Weights of a small GPT-style language model, trained from scratch on English Wikipedia.
Size: 13 layers, 8 heads of 64, vocabulary 8118, 45.6M parameters.
Architecture: LayerNorm before each block, learned positions, no biases in attention or MLP, tied embeddings.
Training: a variant of Adam for these matrices, 1057M tokens, 8065 steps.
MLP neurons of a small language model. Each row is named by its layer, matrix (up: input weights) and neuron, and shows model dimensions 128-383. Each number is 500 + 40 x the weight over its row's rms, rounded and kept within 0 to 999. Numbers have three digits each.
After each neuron's rows, "fires on" lists the tokens most often at its 100 highest values on Wikipedia text that the model never trained on. A number after a token or word is its count.

L10.up978:485504523473486544418453509475513497562480532516523523550523450463592494532529496473533599535398467442462580526483448567515488476572540542487480474535451471475446512478503498490521572483500549481516497515474503542463518457520502458482535522465574491515436472548497472453496558518472489521546542504502454475544496525441530453512498470510454504498505517562465521434546486458542478468512499495507497418525463534566500563485531492434464454491511480571467492453515538546539479506460450419473544495514486495484547487546420478429492512517548491542507457550521492504434493465491546471560542481543466530548488541545548523536527525531525464466493472537430512533474580516550479470479507483473511473491400528468499492484489448457494485504548537515546511472442448409515511519534493
fires on: "| " 68, "$" 13, "; " 8, "W " 5, ": " 4

L10.up569:504477503475471532435520528486474426590508539512457462423513528506581485510490488578506569425464452492520517424489526481471470567441563573481491554495480498520484480516541575474422583499474567485523481508409460475523515467527468493568438506506508457486518449547528572540515485549492549508513544488499484512542570523531483553505490504478525564539521484539445529517487483445484557532503550458460451535456490455483480575487515486541482478496511518450497476467522548538530550510471452556495468502470529518484537468474517476507458436513519516537534466477470468435477446441502484567497440464512493441533539547445453456536518496593451525557496480554483450565422504502435477559468451546426546537456530416520482569523517535540498528590427539508533542500511505517480548532530418
fires on: "." 28, "14" 14, "15" 10, "197" 6, "193" 4, "195" 4

L5.up1641:511493499505499514470533436508520464530512459456479558466521489522497529528548546525463492544433438495463550535419457596501491555496516411528558465494598468530461479498517495521515505520514437491476545500563486504509473521421488520469489529520482531517577519503490528479481438511465535509476418516557561425492518501460492519387489489460457544448464523383476530498466447550439469547434479454448404535497440516538495476504485521504551446503486549498495429480443468442514555425532494474500473520423566517456555388529505522471419522522563527468516526473481513557489488472502501520552531441508429467520531423562494398581513524487513533504488511498424506513478500458493486540439478517453519535484528488519400471457528507511503549504502510502473521508519511533510498506536449
fires on: "on " 15, "in " 11, "to " 9, "at " 8, "against " 6, "since " 5

L10.up2002:581569477532521520457479440442615465503475463500486449516559501458535458511489455503498513519493496487469458461502501512484504542544564498502522546487493476471447454488465533495516614555534463419502503449452455504536535515490411451514524443398503521541454466448564471469552495468575481523467470508535579464482495531574497400420437504559436460539550487442526503469465495457506547551471522503511502507502512471539537459482489524545537499524512460526490480498474514485536512479448487502480501530452525478534514474419490508424472471488507502464491491491405516504524455519541591564464532457489486487521482417437516609536533550566529463501507512538535470468458525468467507484529504529471564482572535504512502438478628559474550487459497492545460489532430440488518549535532517
fires on: "| " 28, "G" 26, "g" 18, "comb" 6, "dr" 4

L5.up357:446436512462472563486497480510560525508491496483506484451451497496587516550495599539516504520526441469365540498438540527514473513465516493511445452490555468528507486530528541461496542489546552482528479550463483514526565515382491439518532540479539480574544523498449554551492535523491458467498473518537442505517397568504480550469534538434498515499468509492510508525487504550523519463554535459410453492585524541498535548448460525546519556531474481535450390547466472430480479489463496506479463552503493481528541543439431467531517512505493502443442446436505496494455478434504521621502422491488448457496489473501482472545509597536515446428521519455509424498518511503444477540508489516422521503488455579458522563489535520519540527482497519510577514444536426507456551538560453
fires on: "with " 27, "on " 17, "a " 13, "$" 4

L10.up433:537471490432525599485491446460483487436534551504499512441559467512556432499526536462366536462510501501443539533488484525515556524519512566489497549537484508502472551444482466470490499464478464559539458475465511472450491443476521447482481538471534440553465503480525521470519548475468514540536461439472483473523505492417475494487558491544535492481458524559485396498473513451562525467551494493478499437515566521524486513475542455503474554513510515509555475484445519544480503502534497516468479472502456509487547500499479517497505486478574508510422515521474526519440494510480477461473569450459581443483502472543451527549533532509448513503540498492585470562520510467559500462568513524451529514446442504453524457438547579577471526544485565500550453488528495522500513503504578
fires on: "." 55, "| " 12, "0" 7, " " 5, "100" 4

L5.up1212:417493532407464533453553558488544534535497469492516446493531519481574492516499445481528561551482476472466514460420526517501487529487475482513488493474547465494532480572383563547515512544460445531481507548451456506531420434493466521485530469521505464460536582466457496499536516522490460416540469551496433542513530503540440516507538576531550405491500557547453444482555458547478561486482456485439577470477483540471493442478490507539474542515531505464523472493468531480527478471413486547456546482433499497530481516571469608512487504516471518538451508504517559536479501536498546540566487493487503497522424499552458443443543506485468499468561501530484455538473403488490465490510477558459513469506548471529473439496586479530506522461449493473524550408512432518479545591570509
fires on: ". " 40, "of " 10, "coun" 6, "other " 6, "from " 4, "., " 4

L10.up389:509552496530480626453444534503539547545430526441474464609431436498489475439533487569538584528497521504549496476512475510423541503505448471505488495481508487496491530409452530539550501603513449477496465551435512488563509416465498540506477561487536462532492486502472472487526453533528493532574529471581538434533520599539492508503481488559489479488498502457496488466541516500623510573555517438473516507487544507414477555520445517549519429541495471497487453419555546555492553531473462474510484496530472521384530573431545516516555527515510522552509496491478561533454430552467459518417546452469481573401454474467528555484558501514528404534537527572553553464510427434439464456511483501440579490480445543465472438569526500465553458505501512489498449494447546456466560505474506
fires on: "| " 21, "r" 18, "; " 9, "sp" 8, "dr" 6, "\n" 4

L10.up339:504413520441453572482461524505480533550489525454502531436496472527522526487602407529435518487558461547528547524486472504444511513489474519584526457529534500490555596565479542517442538547499505475455552488517468509490489448421467483464461493436517485492435525551479510522559516470442496525490453522455469492532516504484454507457507471526488507449458485542416455492523535519566542553518517460545534483469531512507481556433547549511490556525460512420515504469527507531475538467460417531534457501483563537470536560416505498440465459538500497484501471525519502489509489553547510444427496466556510512526489498485443561486544492491492531573534549479502446539525533441471503508466503511483539522486427457548442549460567509506510516530540527456538492495459524520509485515557473
fires on: "." 67

L10.up121:476509447435553442551514444500516476495479448470495453499553473480548488463500468485436523541427585523425430571541483520450519589474443512515528489429487511417502496536460489522454519506508480527494518509451488438538451531441539527480555528471453489540540565457505502470469479541497413510503537519502557423508466542497533495453485471498421512538443445462492570498496568497478518505448466522507563485487517520473498460431547501472390467453548483456486501573449468509489523517418477510508498533408490485487510484509403528510480467449523510596520501533417454547501510525495433524543429528493549532429496563469489481513532492483473533554568521555454481518501471529498471493554519565570500501613491502550516490505467520495505496591490485533461460462560562464531438515504508
fires on: "J" 20, "ar" 11, "-" 8, "dr" 6, "re" 4, "drama " 4

L10.up755:572536503504567521515498576492508517505481513557495483487549494503532447420482416516503566495476522473509427530535535494456517459544497459489471491467520458442493565607463487485516469536477556506507455544519466494515480551562514425458500497466471498547504490474470544544470497500475603503529484496488549445522550576497539470536489534500418536517503511555447535508523464482527508589553498461541509449536534508410530499469485465458490510528502522561476527538491484533449506489432375535471459487487506518590479545488510521473542591450523470511540492466473509456444477535536441457442493463517498507586525458469461539483447515440426491562519496499466450556545488493512550467473500487499523458443493495461464432526609485455461538552509462577441397457542510563501451485567505
fires on: "was " 48, "is " 16, "were " 10, "| " 7, ", " 6

L10.up1051:427493459486506478528386550535514500522429553495423491510499548448503500517444523438526497491504562523448537550492541470514502457554580491502466452563490599444484439536432502495545518521542504471521471472522442496503495485481449535484524554494479505518509492480462506522560496530478538421475539494581557513548520411480525496440453470493460537518458524551570431534541483503507466544474465481471505471487532485529501479439516550518499493501514557449539471542447462500530490543466434478468504549489467543467467503552528550487490580483522531551478566511536498388451357560410495437580534498507444464488578500561569516495497512444563418502528492452535529549524522506551470481521495518499467474511440496571448506439520519506479500493550487490479569533482516597550478441509522
fires on: "(" 46, "| " 13, "\n\n" 13, "_{" 4

L10.up847:485542487510528493556480516533455577462462498539556518457486498468485464522544467526496577555475459516535493559488488488494507502593519487469492512540493457504445562604526506502541504503441567453489519534508475501483425524454554454531524457457535513560538564461505444480515534540495478533525475481466534487554504428513470479484495489498456505558556585559453498495489500464446548489529531574574462435490504481537523433470508499519520508536440553490451541553531450520517526522544449471423480451496440572495519486498527574478492529521520558512480522504411533492469492451534526483510494504485515451528601527551491493575472468549447456545511464488433472593471577503481522448464548491408496519530505532501491470536461469529505554507500554525509475494490543471593498549487492
fires on: "s" 21, "ts" 10, "es" 9, "at" 4, "tions" 4, "'" 4

L10.up1528:564509511499529531484526543517506514506440574469469542478484407478468480466550445540511518518520569496511420492551420522463565484568501589589531454479458472470502474477476512507497523468556541497532447474464487540488552561407422494511434446467530497509496498517472538515506402461503534433492470451460555522568540464555559462545509501498402573489531429480480586516497484475589495549491501502505439561473498451450496500527509491488472495469525584494522544520427476503420505481479450454510472465505595544524536594440516501431467523552478496484424541478423483496454471564523495567467510504485501522554466500441429492551514544487492515465509537531495524556516538454544502487464560482560470444478478534493458500514536496562588509476487511442470473595509520488501519437567479
fires on: "." 42, ", " 19

L5.up680:450494465425455551435476487486588509552437479484531516517491476399511503555497499483517521502528456491473555570482466557509522615498502483469511413533543445442512522568486544568477499512501428529551548479516429420521521499441475513567477434449527445514519517540491544605455535511502505521467498538517438497497512579455394501472520434532550478516503522469452461516488522552466525451553513426441468477550462455437496476439467537554534481484508554481485426496405493487458490510450487481509551492400512557455537516490499485514435536510527565463525573463542494563468458494477512536435528505530526534536469508535551451503503407489534463464528530424498515544477475447452497535429519504429501494541559522453449556521506577573510521500497583469537504481553471514486449506502507
fires on: "of " 49, "in " 4, "on " 4

L5.up570:487463531482499571498399505516501483499490464476496497537527495479498462428481509526460556474496425489489540491492482498471567429540529509536548499513491426440519480516491546440540492453460496481497450448519451509501481499508485533493526428512408433473455462381439493550496530514471464513571527527472527541478538592593424464518463434565524501494518531410537491558521450443410562446579492429515472491545474464503507449487477498499508544509489439453560380543514519474564487443490440523492523503532417552543554475470498534473451578492552510489399534563512517575478480515538519526502472524509493460573458521558557450579504439432539462472555433486447555520480450546495478565471492504488542446540500447512497501511483522575458535529500566523526480498573455512471490548503498
fires on: "\n\n" 16, "of " 16, "- " 7, "American " 5, "building " 4, "politician " 4

L10.up1088:567470539482590471513462555530496506513470494581453525510554474501502564493446567541504549478553543552469494498511503500422515521538452487468498496477513375470486523536473471482523421428462471567523521531491477499486538455448534454463441502526499555484611532468420573520559499514483464462466495496598480456502555568526522467496444466544438497498507545438480523492490442529516450539554483382503486451518522478514523529540509550505489473560540486501493498567457490471433443506467428490449530561502542540537475498481532503426555470466461573497446462490415493483494531526435537492474481515503526573518510525483478462526552468493521442516533447555555476514477566480456486475457512476519563555513533515483489478528547567446450562497516557491513425440484504593602498529485495
fires on: "(" 63, ", " 4, "; " 4

L10.up1651:538465441480449588550468488438501492447526547485515450487461498479425422466485552521551531474475499506456467516487521531491507425591512526452501505488534487429513503486514567502616549552484519535525516505517510504534564471460488523463462466447499448554490506517500516533535526470529449539447577485560601428492526552502534547539466451499522515517389507489521463491485469493557567529529479529448513518437532578425464490547517430484466498630479458477449498568479467467487543546537527524500513519499440504492511488514511519515519553465507475477477495501529499484464458515494399533497477480523512501562534474541525559533455511467518396541515473440528492523446440553518531452537540491483482535491471526537517412493494500448479511558494484543420473542525534475477549436552502
fires on: "the " 23, "|" 12, "| " 11, "for " 9, "th" 7, "\n" 7

L10.up1873:461498497480524544489470557504495496454523473535533471555517488515551537517469461496451538493484488473486538521476456532491502535561525539421500540490450469527450485456502422530487601464548523541501500495513502538428521511474494538435529468524455502500502515456484500451437513442443528519451498509442424530519498555502576489548517544454487495472492487462452543493569448478509480495551505449486499505527518471490443533491497515524491413503538457536544574512487505536509462437545428548428539544569478480484571495575457543575486540545527487536603467524522460507453489477514485531528499537527410522550437454486479439506552580623530491495505539539448497535457590486521491494472518532523498508476522522474421466569490514507484494433483538498537516478519532511489564472504538
fires on: "." 20, "| " 20, "$" 12, "LA " 10, "US " 8

L5.up1670:532495470492480519501523476501513513512499507535508512529464491494443468478456571429489556505529521520491502515492478503512475473511489505521512543475519529408507514504378543632581497499544547428548472506535483478501532610534465509489475467497565484506530476489476502481538540549517450505469569505553559514474536536577452512497439518560526528509542536563502530441461520454533473511444560558470389457569540419455439510492492460461504524469471505488410431554534490465492530587474447484515597572498387547465484514458491482414505474472483550479474534482481503453488422561429505522490455551577492469519485497529528482522529446424532484512503490476515568508503444504573482551478496495481511562537485490525489412420504566487541497583491437508457447470541565547529559392542544
fires on: "(" 47, "| " 12, "view" 4, "=" 4, "; " 4

L5.up642:498526457491531503524462513548589515513462443508482455530488455573461513493541523528472534573517533496473480493505486478549511437541559466451531540508517446497485535551538556503562520462469507543558537497554479461489489437522524436480529520521523485463504499438475531464472424497491505467459524494536476467460520517506523512418481418459476495500522520440574528544489440488405469541490465385478542469539491465490567474471545499517539462497484487460520522512511473560562433459506535566499579531503473554559465437522524457467504486461520500463528515516499513456496523591476444513508500581462494483538532402565437466452539548489513506551522455499538436549572545475584494478491533514530599496475518491586407474490522567477488522520477520526432488495411545571503449482583515
fires on: "(" 84, "[" 4, "“" 4

L10.up1356:512437475460483522475488485509508513477482461513502476499515502474531514475515508490530566445483495515477427530506476530467523533505453501519477472476511484475495509555489528521509480501477499444516573516464478452458581517452520445439525507477507516530520541451583505480512489500438462454447529402520522512461527482457462471529467514424551507456473440467538512507517544520490480483529476481534448502502549524454477465476544469483442552519519507556535498496494510484464430469477367383449501492477525542579499546386510509469518513501525530460527567470547468454419485560475553508511507531542546511432542623459479452498490533538450525604524549484599398555519537487529486502475442509499589522536413487484409482527494487504474507475479508463513552495500560553560476525474464
fires on: ", " 26, "(" 16, ". " 15, ": " 6